Weights of a small transformer language model: MLP 2560 tanh GELU, vocabulary 18187.
MLP neurons of a small language model. Each row is named by its layer, matrix (down: output weights) and neuron, and shows model dimensions 32-223. Each number is 128 + 32 x the weight over its row's rms, rounded and kept within 0 to 255. Numbers have three digits each.
Before each neuron's rows, "fires before" lists the tokens most often just after its 100 highest values on Wikipedia text that the model never trained on.

fires before: "\n", "-", " is"
L5.down406:141102179116202087153135134130123078090132155111095128149164157128125111124069113168151083172123118164124110131104139122097083112138119160066151089132146112126117131162124104107136147111147051120110144138066127152109109183075056121114084124160170156076103211098129143147160174140155070117146115143140145127146155132152151108144125100129142160082123109102132101050144125134116139130138141170088097179145108132146079151094158115178130106107130129149117141146120074143129107112090186089095142141146199138119088186152125110130092215081160171108118100145187097078112143077094107122

fires before: " |", ";", ".8"
L5.down1035:100055152133103131092126105126131133157095115134129096125162135064109181093080096085104073195118101138118104145143077103156133182078142136204162120055151071093153097122131099150148092104078112142132093148111141144114066131121157170083127156125140176111087127113139160116127191092179101060187110119162129126095105148091164082120157150156130126070095120159167138075147133061075159104113142108144136070174137065164110098088101062110137131184190139147109092075149075084140126111162145113145138125139168104087142139148160122101103111098143080183149140104142115104104138153161125129

fires before: " |", "\n"
L5.down179:087158119124166116103127205147124136151104096123119093110161090134082165111132078183141129118130146138088101150115122166169162193136109097124121135116134156125108122152083130098118146142104179112095204130108124139114067129106095169113120109109105111119124168096101070096145152146149178178167122124092115134117106133151093182139112096107120103091196099115128180108119100090119138126097149129123138158127064169156099124165123101151113125165112127141055080166099124048145110155170108075144145149074102109142055110147133150123120095178128117100187118130156120149133100154094075076

fires before: " |"
L5.down2255:169149100092136175166129136101122158187053160106147074137167103139143113124221103175103067147175122173104218139086179077153148128091134138084098136101118103120103155170161135124133132186140082117179105111130165199181137123142155150146165158134131130071119099117149167109146088137124201151224123114127138117142124141125130161142108124089141159122112100153134081164112154090120116088165128052161069203095188126116120111203102151138137138165217070192119128089152093160110132083094081159148072099123186086111114129147137171132114111117148102165105148137188113079044158084117147060

fires before: " |", "):"
L5.down666:148118118110112115140078175086109102152116124148120069149066108170142165092102099138124174134097127150190115163122123133124118186198082110099202120158120102144064071138091057162102168162171064168132119117130112069165127210043103097146142097064173173140147174090211159079130235156132147123157072122103107094086193089168154156122147106124074163116156127157117072094121125105139141104146138179133156134107093167141131142147134169122173123131150086086190154113059146123138155096167146135138122149062127076166136113093111088143077141138100192145167133069120121167145096154153164098

fires before: " |", "–1", " L"
L5.down1719:101091108130188188156122171136135145139096144109102155127123063115125109167116167142120157077160110128115181127118102170151120168104148190058167131123124130163174161099110123179073119127108107186112065159126155057151163187131136112097111118060100079128124188111145097137112082123121110092194129148125113099150124121155125189122115131127120109108125087141078169118132117146168139063133086118080172029053103084188110130137122137191087158123090094085198163150118103114127177112132142153143112131082115100142089106125117165159131152214126161162112108150088145128104158150132142124

fires before: " |", ".4"
L5.down1503:085090094103152098136086134118131125171035076169175151173195138119105136126143085074044152102151074123101096129105107122136114163113130115159104139133098093064124127160175139131148165176108078092141109119098106199159045134151096102156204173170187123118106107132182138096119131174172107094153087108133136127116105104116157141169080133118173175127143131106117129157132115109091112097191113087148115116125117129167109099138167118130172128158183105137170110118085115163122127107123150113117148101177161144138163138138147114156081157107178186191101109142107086070042104107163150109

fires before: " of", " and", " in", " by"
L5.down1970:065109185145110161142091147139143119150115118148118139100137122136210180132125192180167141148156120125111133117134123144138142088073065207107119102150090117121104148131167137121068176051081207153120108097110138164161171088107054110062141063149094165161176090102117194137138162145147090138176147157170151119163119136126089148130178099142145053085178118146138140110054069115127144124145138113140087137105136146140178154171140101117108079140174141169180128145086122150115137077107156126130125179091086080093072106142151099152152115128107177128100115121139149095164083103128148121

fires before: " |", ".4"
L5.down383:062153114183127109113083151091135138074063137178209185156142063115094143140139097097122197135159083144059134148145127119068129162109108086112105132112139087134114117177123155114136193154137146118171149178122133127122088096169065096191121180143119102122110041065194119133090162155175158130066155149095124077140126094094147104147127122075156143111127080085124146166137113113156139101180103112116108107174124174121123139094144178126182151108126101101110144158011137129123128127114128090124117126126160162158147169160146099128141121090105131090140142164095134159097191148106181102

fires before: "\n", " and", " |", " ==", "=="
L5.down1543:166102123095152131116166153167128107137125142121143120152145114098125057113160110137126162117103124095120150146107174115154087159117091108128149086131170124157132156095130154110126092137169090136101091168115117126147122109084123129117211166112086097097158135147093130174176122125138137125184099094119136148167142144124138138102148164079142179090168132108105152096147103146111099131144144108107184171110097125142112100113123120096095119152154167069160183050133132131147147164201091164165146117168101080092134094133138148095083115159116146146107107136104102148153068145137088127

fires before: "\n", "|"
L5.down1509:156109147120118139183104116118125117103129121096099145077111163166140126110153098131067127121120107130142082142094157087175146115048094079111061095105160086103124136095060119119140101146073142129128088118078155091176114151150110131135173154149149150125132116090154117063097155075159159116156108066149081188128111152143106157124145168092130147131152077153109096093133140088089180179179173106190120199145111124108123162180079160100117139137108079149093155126179121122077129109212113179159174109146167148079163084124090149116176167138077168106119111133115127164115081140095078020

fires before: " |", "\n"
L5.down1381:105095156107064152128104129139122156119145129132161147175172071178091154142122091120129138125135154128092151131136093153158183129128137091163076151155124149131150052118125131121122156130183120158114153125107102167129101097211159139163083132102111107090112084147192147145069119102166126139129139110124147166174111131148167133116098122138132162168120106156110159127167154191172050074110100130101173086133121135130127155136151157089106137122126136122104139159087107134159111144122063177110166156110100079130111114162141116194114094136132169098140160214139133150207161110125096129

fires before: "\n"
L5.down1018:113135114145180107105074149151120150125122121142113123091170097134151114095120115160127136129081138164176190168166120113154180082116161102112076140079140153126112148120125142124122104126089136132080107100111139135116069090154150116102133157093155150155148136112148124125128127164160160097128100163137094103121135182096152094109135182122132091159138075135168107145165113136153123226114151121156145154156105063145086070090129139134125092175175114153096137038173133140104153126152115167145152103070149167099130176111070147099176170123085136065184114169037163102091138212123072108

fires before: " |", "|", "\n"
L5.down351:129133159151106152152116108134121164200129061173187116179127100150206138110128119215116171081149115174166180090101140164081119140108098127106115125105141140174166127153112150125136128155073119148124117071131162137160085161086130092093140163097118132132140141145089090150163153088103145180124103139099122187100141127148106147113151120101134103143115112155123137110119079164099140114090114176145093105103134116162126083196207148165191111159142111072074146120156138175091140113120128108169146153220182123101105127152152173175128128081136109138162165073143162189147146160201132119

fires before: " |", " in", " (I", "\n"
L5.down1564:119171080131143090066149170112135186145139108126087099097049165202146159105103154158184159156123168126110093096099164162102084170144100121183109089151108062111084162120150125123145139187129126094096149160141131091147110156067089118082116142105150163046094161109049125148112152115161111127126134108131118076099173103145089115148131157095159112148135114099124138163144085091142086116124139118142127096085178114143162171209121078151152152158128153151146104100154085137139136100081151139115169089126110151159086122064130121106132094161131116114125144136121162126174099097077107135

fires before: " as", " in", " to", " by", " for", " into"
L5.down794:179098104125070130119094080102127137132201139094146094151158108136139156151175089128103139112109097179098129083164119104158118084228149099126117120132149192141120124098060157174174056172127106109147105179130144119137156053103099153078126080132128140082156109201141137134086119188171134132146132127142159128166131077085106172140125077173136146118159139107192071159133133103190068090059116127097150099090183110050146157091128146118159128175085149132085071150147173034183115159079102125140119159231169134185037113106143124106146080143100116167140150140139192127162132132149162116

fires before: " |", " 88", " of"
L5.down679:131131136073056148126164145157120166117139160148121116134082126119108129146064143156145146137098144113146104126111124109115106125102100175149140125167095120107068090144114121104128060123193120162144132193130171102165113084096184055153110074089121079135135102180098110126126154081140139177141189046158188073122129142147146186132075157047136148107141126096129138043074147135131143089101097076130030129062113135104153100100080162126179136098169153107140189153062095108183116157105107143164147157167119170102118091113069158115135139096104226156195138152081140187083075129101155124

fires before: " |", ".8", "\n"
L5.down337:151218040158183079153121169182143131154074084128134193093145099110076093133092190163168127120104078100163197114131089105173127121131121157123162125172137131111137157123147088100145087123131136152184222167118142160059150105139077151087082099200125098135133113163078146096147143173143125165199097185108087121111142159082163119103072222078091141116090074146184179123102081184080115144062132212107137127114063130107094087070136107176117096128084112068108117152139068094134144097129165111099147094111117105159139097112105096092165144117078136108110136119112101088182113204161126118

fires before: "\n", "-", " The"
L5.down358:125137089174141142136134160120126104093108130095110128128175145128191122109078064127097118139122143168144141132055174142093171131167123048134088134120159131129133204153083136140112129093078112154103125123103149103126175130162118103114127165126127116099095171138147108082142163146122103081074108118126126134175133120099114079184125129130165180102124091152164108049121129066142073140126173171099114113135191147136082117108095104131145125109151146151074126126108154173075116122150143166128150092109146209084142134095112220106149113113115188125097145095099103149042094138087165117

fires before: " |", " Los", "ing", " player"
L5.down363:103234173103175144111084134128119134124096105119144166147086060171122144158148079079121114123136105104109158152158153181225142160108169158175160105156111160129105085135141073106126202084145112110133122123152060177075102086153123124086103137040105123080118127096070138110169106134116102148186146061122101121126049104112148135136125168149186148139148124118120137128160107139156158091059107133123087092198153128100084125124104118135139147115135109160124090190189120132136154128117059092092087109071099150195077112107139126150104138163113129116118139179108134130124116191124128188

fires before: " |"
L5.down729:177134159128092137120139098144137161120088051155083167166024116163119177092173155158102158097180115082098116082130147153170077186151153110135110058078141090120138174071129081090126105096124126090133120155109110126113131160104068167107182126063121130102109135103107186102163102092097112107176139105162196148066122126131166223158139150141098119153126059101163176146174121095154158109180139141155139138096089151127137199133140105159118125151133073117151148112047118142145111140121107129173165118128132115136113108125145235211145168119112152139112090111131086072115132158139148113

fires before: " |", " /", " ", "°E"
L5.down2182:169178109084135097155036094136116112130132066129137116116093101125164158137118102138104167194158134150175135139147150150130086176067066146156167134159094081162137128102125199108163088165180120105129137162094089120147162121163143065185080164152163155056089075176166114131076110156147110179107147128159158138067182083130166106119108134073084180084119087107131163117166085169145096122158112186154116179069185136129124123138116132171158094094129131130140123087070078092106127165149125108174160144133165131093051182151123135165151185081118113096137163117176166140103112110082112147

fires before: " |"
L5.down49:138181136163131150137135085173120171223176168167126150124119167097186144124140096158097130080165098100100147111169136152170141167093150072066100127047118108147159138154134167101145128104123137134168127147131163125150137107163126175112148153152110155114114114129203114134102124166109130195104124129108097152156125118076177094150112122125170118107117142121182134173123116113148123151141131107121113104139129126179098073107085186125121131136109107150069105110109130155153137158161141074170077163171148164135176121168153096127132054168116085146137136129164137132110161171155139110

fires before: "\n", " ", " Report"
L5.down380:103135130123162109106131178098110131144155097160067133179166176116126130111070189172118123154081124149143124092155143104136106172098102135119180109098120144158119121157113104118166132150139127059056187135072201108150149139050116122096095111167124101099152157119078169163126150104157176184161100120101126111169126164149135180091117196097165118130126109184116111054097107153155107125097138104115112164130064145079167102132134104093160116107154122135112177154137119137130131125149098135110123108094133153133111128084133105149067149132153115129150107099149139163189168098097077088

fires before: " |", "|", "00", "Al"
L5.down2180:123128130152072100123096130110123144214109121146147109093175120107110110088142141131155145104186079096133158127123125146118129145112136168095105080122125121179121172147156142149186110174099094134145160111150171176204086079100117102133194128113133119124095175211136145109112150137144146162163125113190138149148128148129108115176069141130140135149138108143115128130117109154109174077138095137114088166086178113145136087147166129147145124177101090144211155118088144157126123129034127113168085128235119130117063178080151156088143194039163130197129163154182134160118095082140125093

fires before: " |", "\n", " m"
L5.down1953:143146108160152156143105152148138116174085111115100128131137131140186082149176143147132089191117200100128127151113089090101105124104098126104160131096157107121131200133160137131124198107171142126115122103167106111145112091075110151102133138197111089173200170146092131134117160114162123177129119116100111144112095136143157177136149119076086084167168124122151097112103184133161090145107083070154128161197162114128110134138137086178168119155180158138119086141103092109169121127045152149108155111161109102135091133127146101152106065090146128140141130099194132162150150113088145090

fires before: " by", " in", " to", " as", " at"
L5.down819:112156163151150112121033115081134119122124154088175126160138079110186193108122142199149223155142075148140101123111131093115158087137114114151182117111097177116106172178104118112153139085092173149086119154139147107120140044117137123063145120150113122106169112119149135123174092081141150117129124146082080152114129203158140094159110158065220090128150072114146088135095159122148091158123129113060108086042161111132219132149092087111077193056146152179090177141162150120181128123114121113108119108171117131153120158192205116085136039159066114143127088104131125135086119101103137122

fires before: " |", " 2011", " November", "–8", " p.m.", " @"
L5.down212:093115017141135142187086177086141073128107162127101114158200136136194080102125116144095101092100192152135112131112180140134108053151118084095109109040163127155107097194143149053011160152097132125157084133098145127112120137085153136101081113134117156151141076111192080134130147077179088161130161156119136104135173139117149176097104147077178097096114098151115073106157155083152109164106111044209114170118174124126128130166133101137180111100200146151084155161183129111133118139123146110079087117132147157075138077117108129164135127138126145104130116087136158099081174139109099120